config = dict(
    activation='geglu',
    init_std_qkv=0.0221,
    optimizer='muon',
    final_lr_fraction=0.05,
)
MLP neurons of a small language model. Each row is named by its layer, matrix (gate and up: input weights) and neuron, and shows model dimensions 0-191. Each number is 128 + 32 x the weight over its row's rms, rounded and kept within 0 to 255. Numbers have three digits each. A neuron's up and down rows have the sign that makes its largest values positive.
Before each neuron's rows, "fires on" lists the tokens most often at its 100 highest values on Wikipedia text that the model never trained on.

fires on: "-", " well", "ally", "|---|---|", "---|---|---|---|", "ly"
L11.gate552:094088128168202133099118120096169118199197107156153114113110112065105105103148096154071143111187127150156106119126146130173137143180138115174136141190133190115085151109107110149117176117105165154113167105166087151128122154165111166102106098141114108133124172130210142043083088102134136127123113158089124081132161154102119075150110127111090160119177164157148112163174012125119097129153113131111128119165095134153069188138154098129116132145106140114157166194132126114124098168091075144162124087103136149206147135172122117124111078150095130143105133120110166062105107125124155179
L11.up552:123099064110157116130140138100147133179181120110130157123120083115113086178069110124144158125134130095180153135120145135056147080136103165113149120145174157133123141112134096148142152108094183192149116157104128130110136192147103154128153122095100100151175117139108019086139141162060097149128129126138081088167094105057097164186121211163122108172141125130151073129111125140187126104111097217136086124175162151082106184143153123110171119146124112068154094168063178083116175111156139169110085138124060167106111126107104079100094066144147042103128167128114133108163122119128119086

fires on: ",", " $", " +"
L12.gate134:178136178093114163112088212114134157142131127125124079184098116113150162108095120130083135131146203111168104141068111080150085126148138126112140114172145137108155085098146091162129114154119111098159146134109175140036151130128092119132067108108149122128111115203131136145151135170142151097166105156120127092103128154125088071180175160125152126080119122098145080093121117156128126101111118122042102154153149177155127173209095087187116156102136104156093141126150100098119156090073145156162152143145164169106137156126100170136092109126108101138089098154204172153082145187167069076
L12.up134:092141179178084148118103147161168097057088149092192091104135111112115078100097200090138153153163115165147106137155138105113155137127140095115112156173157122123176114185088075116158170113116135119123142112135163110117215122178142117150160141094080125149105112153127146143105113139086118148092103121175148136170096089108137097092120105139136131143109128158112170121128098188093115115157148100145162107141136087109116140081144156102111201124156131153158117166102153084129111157128158102128136085144121130197131215055165150109069083115118151114152093165051124149120153071128120154

fires on: "y", " or", " Y", "ry", "ly"
L4.gate428:110080160112129131113142165111135155137165113108123184139125137161142075119129133200101158107114159110200153096146134110131128142158123108171173181115177124102129110142099124101170184188088084174114115124112105120181132139098149138142172064067113159115099124138126147088198156111084112181166111182145051106185103191145129102059130112158111089131108130112089152114100135150117135143058113143166163135177130033149131126087114150177155110085073104154131158176151137100114130131132102119126105038129106114106153118116145158083112154145120150149129132112101187172144070091142099086
L4.up428:112067119117136143151069109085191175123068136174101155130151169173166112136136123101136063106068160108125146131135120178131099124105117140097138146143128093121125121088115163168141123160092092116091124156149115172114068177114106144153164123123126163144207078090112154145161161148089075167116114128162139141169124175158106138082137123203169036129077177108147129125160137148140144192084077082129170093152089028077133161186148118164108110169111139144107174130108137139073150120118147064158077119168156150080128130165133159089157179150141132098094127128119158130144076090137178105

fires on: " Ch", " W", " Y", "y"
L12.gate662:157070072139116207123102167086156150153098139091081137170110145086119150162120158171155120100138130117075122064156230108141131109140056125097141186133142150148087143085111091142124106115121151197065133155098132132129084154138100176138147093107075105146182129135187155113154175089168117091141120182178190022117160194180129136127135105159147085153146125171133136103116096089153105152154167166132112121121150089098119122142093129065122078162150103164123121137102118120107127131138142131100078125126149179105111202060095083135110135192153089110079154080116172127129087128093087121
L12.up662:138162063156043141132139138086109116165129101097183138165117141115090093158156124140118144163130135130141172150129111138162118117082104103141138190143183115178116127157112160186162153089076068099179128169110089187110129153116156073143185123131131043139105099119112140127146137143151128125139119055166110146097196150193192119075134044157139097102199173150080160149143099117106120093068144176137121096098111144150054095088108127115111124128166160155129089064132133125097125150138121073100196047175103113126131130138125165126125102118127158110148109097141162132089141136113099088

fires on: " Y", "y", " change", "Y"
L5.gate532:064074129153130142169061156113168161110102111137115128126080173089162106153100124164094140109103126089159149141154116107134161093091146146069138196120184147116094104141143113126143186150053130157158168151152052137130123124104142111120171077142135096135140095160138049102154106116137082046133061156142085090088098204132148143080132161141125101139155166136102163127128120174131142163143129101149226097178164110115124140162105145143183075131115073175165138165110111102142129091121118123200171177114117140122178128101136067078128117163161128091123168108127143174139160151117136118
L5.up532:074090137083120160106091135080156126108155089076073105145129167134113049147129095129114112191123117127159120135162131135145141122091130166144138129129159134116064137131158115103112122152090128189081176176166083138128126149098157106123131155127130113179116149136085142196185122081145098125105129131072136154131120155134156120121211129083106096127192195135079137138145137148111138194072147146114148079165210139096090178100120150189116127140160149128151184076112122155107121087143199148174150163092155123090155119118096145130050109091094164130151114120186168092162140113100102091

fires on: " the", " from", " |", ":", ",", " by"
L12.gate487:100147171094055163096127126138092149140146111161134112119113094186116126078159122150162144110216124127183131098067097101130125130118105142088147118125139112119092144088120134140096140131126147133121152104141133115069170109179084171162135121148153155135157152184146111130113122113140146134145097168109077120118207185163122124178163115128137161163087149131151128045089192147159114080186124193104091195152096155129103126106131186092085149086097093118151157141144121134128128166125116092099119064089137131099127127095111069111071127112137131102103165146103114128101092121176129113
L12.up487:101074162126085209086141093073082116131135093121196074127125141196098145107141126106156181096130161092203110130098172084126172077114065126151152144117119142147206159094158097086152146129182163142134126112158139180124118098195129059141116100178157124098124118139148167120156119118165147075134118140148155111139165140098077096146147094140174158164088164158168159094067117071132117142186123155073104131109123118140120180142197208129143153097071127153148128096125108112171080166095108115104143120103099134116150138115116080119089168112140133085136145091086080073102148134176119162

fires on: " "
L12.gate174:121137192120124080077124105170137156147066090112105098137143184139082176112120110145080178126206178111124106088163084200127121192119108151166159108083129032122057147118141129160122186157113114102152136101128164090111184128097123114138138111125186117159143156141076169173106125157113158120134126139124085113140108161103092111136165105137159164111139151141118133138112118093150138103124106076076142151093180175109146090159103136096145105128084103148143186124115158089085114087146144143121089128097144106135171094123148156092125139124145150060114135120208135139144142145060103195
L12.up174:146142115114160108135147175153152150110081170103164148140082168112110093189134109151169130073153120147107123181117145140086203128105136132091209162188119119088159103044102143084096091157102101151139193104110113069183123114161101076135137134138113047135079129173125080104150138162152071145148165156109075126123186128160141145141093133141178124188132125180086180073133155106097165161129147117149144143116126083156151091154135098100129110188159190187167153194112122095122104132131145106087196128077096121120118095132118115138144117190130142130138093120140042158161095073167126214

fires on: "ri", "ir", "n", "m", "ru"
L9.gate393:116149077123194128115139123155115087088142110149156130123122124098099129172175099091069148135167116140160110102100119120121141135121163139112088136182097007168113168136122079082201107087086148171074121143118148130141225138071100137120111079117152102130154143168166112112138130087087156086193119094070110087138162073106147100135103111131150107123088146139135128111100125211098134108113146144112111131172138187192116106162126175095190137156169183138119126147123123163145122128152123157112123160170180104140152086029084169099174129119116104128107128177112186158086130136119166114
L9.up393:120109110102202148120131116145123145065153101145161135081128063102096171135122169116130112086124115096109085102079135113102135129147104098097170148184113064109121163109115076122145076055071145131171146140098124097186163125121097154099115107125124127139085158137153102074155095143101148097066113102080112119126153147117096090125117127125149152110161179173167107150106088181074172118104153160105126208077151123212191172143170204162157136132144160243137105144125113137136109129154148087165104173180128090125126158118092149135188093123088150064142202101160138127081148143152176131

fires on: "lu", "ly", " re", "tro", " is", "ally"
L5.gate550:193140099101035146067064153136125124158114054112087102098117139138073116111173118162092062127122125116159170122150113142139101089116143071123143139125122137083114127137106134159193184133105088157151121123076102098126173134126123127193091122150140162093095099147174093079106133148144110095100154096142116107096158170172104125142159121131154155146124104056154203158143096096130119138130158140157144086144152143124124134137135214180153093129144112116183078237156123199128085117130141151169158134108073120146104113219157096117124106125106151177110178117141112054161162123105087108
L5.up550:120121159156107140100090104103125110125097156124114163113146115143116164107149133154138128145061095147137097163123179066078134111127117146109131102161135131090100086122112153173153136152139114172146186102139131169090105162099117126156133108083140186160114130097083116137177140103106076084140121127078159097186101099188179173114055154156160075127137177123123131118078070155200122197127160153066123174171162118089122158090148116128115082109066098116198101098121072144117107135180177170162131129185044131126073082099131145112056122105163082081147137125095132070127150128129132101

fires on: ","
L13.gate177:124088163139054135139129176130142125105108125116152074150136138088158191091084184106075187098115166124176166164099128086145111096096084169130156095177128123126081095135153209211109121133126134166144127117149151108151145066143124133074100120122135116108100146117125111132140112144084175132156139164143129150186174116156044075099082145158175086175099086106190092164170121115094113111155151118092138120130149054141096111140110133139068140144121125071126163131085074107187196063144170119154158150105157139115156119169159128148133129129089075104096118149131142179102126131166088075
L13.up177:107139210158106132112108191098095098122121111090119135133147150119170085101101124211155164168151147099135134116135089100133170159103184138104107113143130158168116088170082115166088098124069093089098156200147145151123201118120148113101104126164111094080160140173185120095115075131120119129121124156124158103125092079137111145186057069092114177153114125154167153101093172154091101123085148171067156141165152138204151077126126172126076129195154096118121110113171151124142156113141112123133161188098060140141098169109150138122131084126101141146133116148128128103119141183163155079

fires on: "-", "–", "l", " war", "it", "/"
L13.gate679:114139111124134176147102149133142157121146176128143118123122075113149099129110096103143176121096127111115157094104113185146163101175113126109117182097187128140129143117158128091036091137180155173160107179123138089119096122151084145139165082143132084109114106155083138156141158113104123039165097050136104175108122103083140098177127155088102133178095121147129144134101082090057091139177107183108178165113217113092150098122100100089131094114115137179136144088079146122094098164160106145152144145128105133100203109157106136138142054111144118182114155059165130090141108100092146100
L13.up679:102056132169098058115135163132151110086121095155156111122128101150169103092119149104142078124165098138136168094243119157092104072190112157142150142133105184117105159115085100117104124130169082144102161170087088165155132178165092151148098157112098120110134123120112195052129113090093043102124135184130092174103184183189129109153153129145140138137191120118135100149116085136135139091134130153107112187148115123169156130146105156065134113132102117133195190113150084090127135088142153162134141105119093140165134150126149157127153129098135096128158108086101082137123092107101139129

fires on: " show", " program", " film", " opera"
L9.gate315:132121150110113085076120113080150154157085066069093148150139129142182103153124059175169149136072089125074115172051159130126145062155090154134122142104122071125119174178150144149156078107175182132140141114148152135092138083145116139141137123147154095096084084093161088127145105155141111101126133143142132196208138110083091092147148125045182141119163100119085176164090090191109081050142117165180120104108149146084133095142107106162121108121148166063133114183091152090143131143158105176176176160093157113086113133136124148106094118138151094115152138106190107087133153122087153123
L9.up315:129149157112128098110103141099095152149098137178104096147137119127137134205201116144084117147173148136128071121102078126103154139078118181165109116104183070107141133116109130153149086177185138132139080115106127107141118099166110159163094121140115151164117081180160118079140080124180105084149136139158113146051116194123118108161130073118145082134091151050119130074120118124097080092098102098162187162097160097105087097171182124079093071126127096123198117172161165147154132139168158169155166111205178169142095128072145122102135137140125128129109143145134199094166125201129104161

fires on: " show", " film", " program", " series", " company", " band"
L5.gate55:154132129105076163132119104105111126133130054119127074138102133134159100150219115147091165062130091111130136156191157172071125075075168130137127149104126153103166127140143175150145142109153129083098122119111112151198175137135150113205102076149125099104108176135172079110164168136094119124118078143122123155115139165154090080137208074147164095100121145163117128185120095145100145123101067144155158102090079100125063136143134156114161191107090150113097159128099087101095138140142167116127101143124169163110116123071122130137054129154131118113095171099165143129147161156142081101
L5.up55:150131165064101146161120152138137154173128174136114171148078174115152076151138083081156139118104156129140124140163116131092159113124137139150163083059166151114101106153122134131117165102142124125111105178137152108190178103150164094182137155162153095130084101165142110091096104118165124142105102176105105190087145071121151115163179133051144108164141134111120152141157123156087107041104050168155104113126081176118069139109141076106126133086117116129086137129193126127143185146141178107136125121107151129145156158089155112159093102109068129135044177148100154095140177151169083094

fires on: " "
L13.gate320:089103123160113132120163110133086174107157126131129091020126143124190143104155098102176099111125172107181120099085053164176117099089125130162199139135123087161168167090141184107130121131077172151161131078148132103083116146133115158162105114169165078157129165154091145178196142169098083152097136146108099095112140127184132134150126155065131154154130147183151200136057091134150121129154128137142155091099166090116144124123146132221162168152115098117135093128129080167137079142114072134143066156112106079120107101125112133114110108142198143110157140086134137138131123153090113203
L13.up320:157077147085128084089121120123134073084106136139185124130093094115077061122156142084107156071079211119164076058083205160151149125047081151183150141182132101118113098129151117121110115154114158102149167115139157109133112116134111152144151126152152114147198132161113134154149100122142123100086143112080123144166164121080167131129169141086154178121157213124150180149070112150113180106145054104071134144128126084079147140183105160163110123102118129154184176123092131139107082138116100192153172183115160129084148116159136166089168158175126144089106096178127073107126090084169130169

fires on: " the", "n", " such", ":", "present", "se"
L10.gate509:141093110075119174135134170098124107140089128117163150131193160147138119090174063098160149134145125108146144102101131129194134137110120109201116111038126035167080143098147154145125126136113197114136180135131081155110153159169154128178140127123126110158093127160195124156142096053119204197124086068151111107121221144147153102097110153134081169099096158098154128076160096175131129119145157137084061107130101164116137137147107102098128090137096118155181130138101140126167100125153069094067150118124098140117084085149167103079129095148172120169162188104136158123142082129148085137
L10.up509:148094150130122190125133117110108134141125088150142181085122139137157128123195093156133133134128146090163125117143156073153176076092173121152107129070098075144113092096161140094099082117100168127078181149115089183110156153165134134124153134158125154170063180153112162157126107085113204179126133160177067153145216161121130106134093186116091132086134176135154135061182068149118108088120150161080129121179135148089168094127074090125114113159128115159147152123097113120159147139134065141067143131103117179125052137159176095140114078113167127125147128149165175116153092150110091134